MLP neurons of a small language model. Each row is named by its layer, matrix (up: input weights; down: output weights) and neuron, and shows model dimensions 64-159. Each number is 50 + 10 x the weight over its row's rms, rounded and kept within 0 to 99.
Before each neuron's rows, "fires in" lists the words (lower case) most often at its 100 highest values on Wikipedia text that the model never trained on.

fires in: "round", "all", "around", "allow", "now"
L2.up694:38 43 68 63 57 37 45 53 47 62 55 58 51 38 53 51 51 62 42 66 43 55 57 57 31 56 55 54 53 32 54 46 71 66 53 33 52 66 62 46 53 67 58 35 65 45 45 60 49 40 46 63 55 51 35 59 58 17 32 40 50 35 32 58 45 44 61 50 45 59 49 44 36 48 39 47 25 63 48 51 35 65 50 51 47 51 40 53 45 40 70 52 48 41 71 43
L2.down694:46 71 44 58 61 54 41 57 48 49 36 35 63 59 46 56 45 57 60 49 49 44 49 50 60 42 53 77 41 49 43 45 55 47 34 30 54 57 53 54 43 43 35 44 27 57 54 39 47 56 56 57 48 50 49 52 55 53 61 44 60 63 44 26 82 55 45 66 36 49 48 48 49 55 39 60 43 36 51 45 25 36 46 62 52 48 61 48 55 62 71 66 45 56 48 43

fires in: "0", "record", "order", "railroad", "words", "word"
L3.up210:62 62 48 52 69 48 43 46 61 33 56 49 55 45 43 32 73 41 44 54 51 63 44 63 52 64 41 57 51 35 58 39 32 44 48 40 31 58 52 38 47 47 45 53 51 52 53 40 56 52 65 58 53 32 48 34 50 55 46 45 45 36 52 53 29 38 57 49 68 51 42 49 55 58 44 49 45 56 49 58 60 63 38 68 52 54 53 62 45 36 62 42 63 59 54 58
L3.down210:53 56 58 38 61 55 24 40 57 54 43 78 51 50 62 62 49 46 44 51 68 61 43 57 46 43 58 44 49 38 63 40 42 41 53 42 60 51 52 40 30 36 67 56 48 65 61 46 77 38 39 52 63 40 33 70 43 54 48 39 59 36 55 35 48 49 40 46 46 60 59 35 37 57 55 48 66 71 71 63 52 44 61 49 61 62 54 48 53 49 53 44 44 61 29 53

fires in: "june", "january", "james", "joseph"
L3.up81:43 45 53 42 54 63 34 48 63 43 69 60 34 46 65 44 48 51 43 57 42 43 52 56 42 71 33 55 53 52 40 45 44 40 28 47 36 64 44 60 46 53 60 53 56 53 42 37 39 78 54 53 70 39 55 67 46 56 47 63 54 36 49 67 49 44 53 62 63 48 61 51 35 65 51 43 40 30 57 52 47 32 50 49 63 45 55 50 56 41 53 67 52 47 47 42
L3.down81:51 29 59 66 54 49 39 45 47 53 37 70 58 42 46 36 45 46 61 67 61 54 51 61 63 54 38 45 54 61 52 28 54 39 39 46 41 61 57 48 57 57 51 55 41 51 58 60 53 55 59 61 57 27 46 57 44 42 58 44 40 49 57 75 61 55 39 62 48 52 30 40 68 55 36 29 59 51 34 48 54 34 14 46 49 60 44 42 38 64 55 52 51 54 48 48

fires in: "general", "genus", "family", "generations", "jury"
L3.up744:48 55 63 39 46 57 56 67 50 45 47 55 35 51 50 32 44 57 43 69 63 42 49 38 84 53 51 56 54 61 61 45 53 55 54 44 56 35 53 52 47 54 49 41 38 46 46 46 53 46 54 43 60 44 49 31 55 55 53 55 67 49 56 48 48 48 58 61 48 42 77 50 43 58 54 42 50 50 44 53 49 45 51 58 52 35 40 27 38 52 51 54 49 46 52 42
L3.down744:49 43 50 39 49 47 51 38 77 53 48 39 56 47 65 61 54 53 70 47 71 63 39 63 54 60 55 56 40 48 46 49 39 49 48 50 53 43 40 45 41 47 34 46 54 48 49 51 56 57 67 46 55 71 64 34 52 69 53 43 63 44 44 39 62 54 63 49 58 50 42 49 59 61 60 58 58 38 30 44 65 49 37 49 42 45 48 42 46 39 72 57 38 33 35 61

fires in: "second", "final", "national", "special", "criminal", "especially"
L2.up417:47 30 51 43 46 48 47 61 31 55 52 51 61 41 46 54 42 59 65 47 46 32 54 54 51 62 54 38 49 66 39 55 47 61 56 53 67 62 63 46 66 48 44 37 38 40 50 56 52 43 48 43 51 53 54 63 49 51 40 55 51 41 47 47 48 36 43 65 52 46 56 53 21 68 43 46 61 50 47 50 51 58 34 76 56 45 61 35 56 54 49 61 49 53 43 55
L2.down417:61 61 45 47 66 59 58 55 39 51 43 65 58 57 63 58 32 47 55 55 77 41 65 41 40 52 61 65 42 73 47 50 55 51 55 32 60 66 51 48 65 33 45 40 42 40 60 55 51 32 41 46 46 51 47 40 63 23 52 49 53 44 52 55 60 52 31 34 62 60 42 52 64 54 52 47 49 37 66 56 39 57 50 55 51 55 55 42 57 48 44 55 53 51 54 54

fires in: "there", "area", "because", "anomia", "heavy", "results"
L3.up600:47 53 43 54 41 48 47 41 38 44 51 50 54 41 54 49 44 47 47 49 66 44 57 56 55 39 48 47 61 59 49 29 47 48 56 45 42 54 47 43 28 45 59 59 45 60 59 49 51 51 74 50 61 38 48 79 37 48 53 48 42 53 61 40 39 64 50 69 62 39 72 39 32 59 53 66 32 62 60 35 50 50 56 52 49 53 54 52 59 41 49 38 48 52 54 61
L3.down600:46 46 50 63 54 52 68 55 46 51 41 44 29 71 53 57 51 45 48 66 55 39 41 41 47 42 52 56 42 36 46 59 54 29 47 66 27 24 45 55 55 65 35 52 42 54 35 51 51 63 48 44 51 61 46 58 46 56 64 60 52 63 46 60 49 47 61 41 38 69 41 49 37 38 48 56 42 60 53 44 55 51 51 49 42 41 51 43 42 47 39 66 56 53 43 51

fires in: "team", "temple", "members", "master", "moment", "teams"
L3.up187:55 36 30 50 64 47 70 40 58 55 44 44 51 38 35 52 57 68 49 77 49 44 50 34 54 66 47 67 59 63 53 66 53 46 41 39 42 28 53 43 36 55 61 40 74 51 45 47 42 60 30 39 50 59 61 67 60 39 43 61 54 41 30 47 37 53 47 55 54 43 39 41 47 57 60 45 53 48 51 56 39 61 45 39 36 52 47 47 42 76 46 55 43 44 39 65
L3.down187:61 42 54 44 46 44 46 44 46 38 49 53 59 47 58 45 31 56 54 73 63 48 64 54 36 52 67 41 47 54 33 22 45 46 57 53 52 56 45 55 51 34 64 33 22 42 35 49 53 53 54 40 50 56 44 63 40 60 40 55 43 34 47 35 37 75 57 45 39 53 44 40 52 64 56 51 49 32 56 39 59 44 64 48 72 43 40 46 53 38 43 56 60 51 44 42

fires in: "between", "the", "however", "release", "they"
L3.up112:60 48 49 65 52 61 60 53 69 72 59 49 63 45 57 39 63 48 47 60 52 51 25 47 64 43 29 52 47 56 48 43 52 47 58 47 45 47 41 41 47 40 57 55 42 45 50 50 48 52 59 36 54 53 57 55 60 51 73 54 52 34 47 40 46 41 56 65 47 51 50 62 62 70 52 56 45 49 72 55 71 46 46 47 44 34 51 59 24 32 51 43 60 42 53 40
L3.down112:65 51 38 58 33 53 33 47 40 47 50 33 62 69 44 49 42 35 48 66 39 48 43 51 55 50 40 51 56 55 51 54 58 58 60 48 51 72 59 39 52 52 35 47 49 52 53 48 47 38 49 64 44 61 52 40 51 68 45 57 48 47 19 52 37 44 48 53 61 46 58 59 47 39 51 43 42 51 40 36 46 51 31 66 43 71 38 71 70 47 55 72 52 49 61 55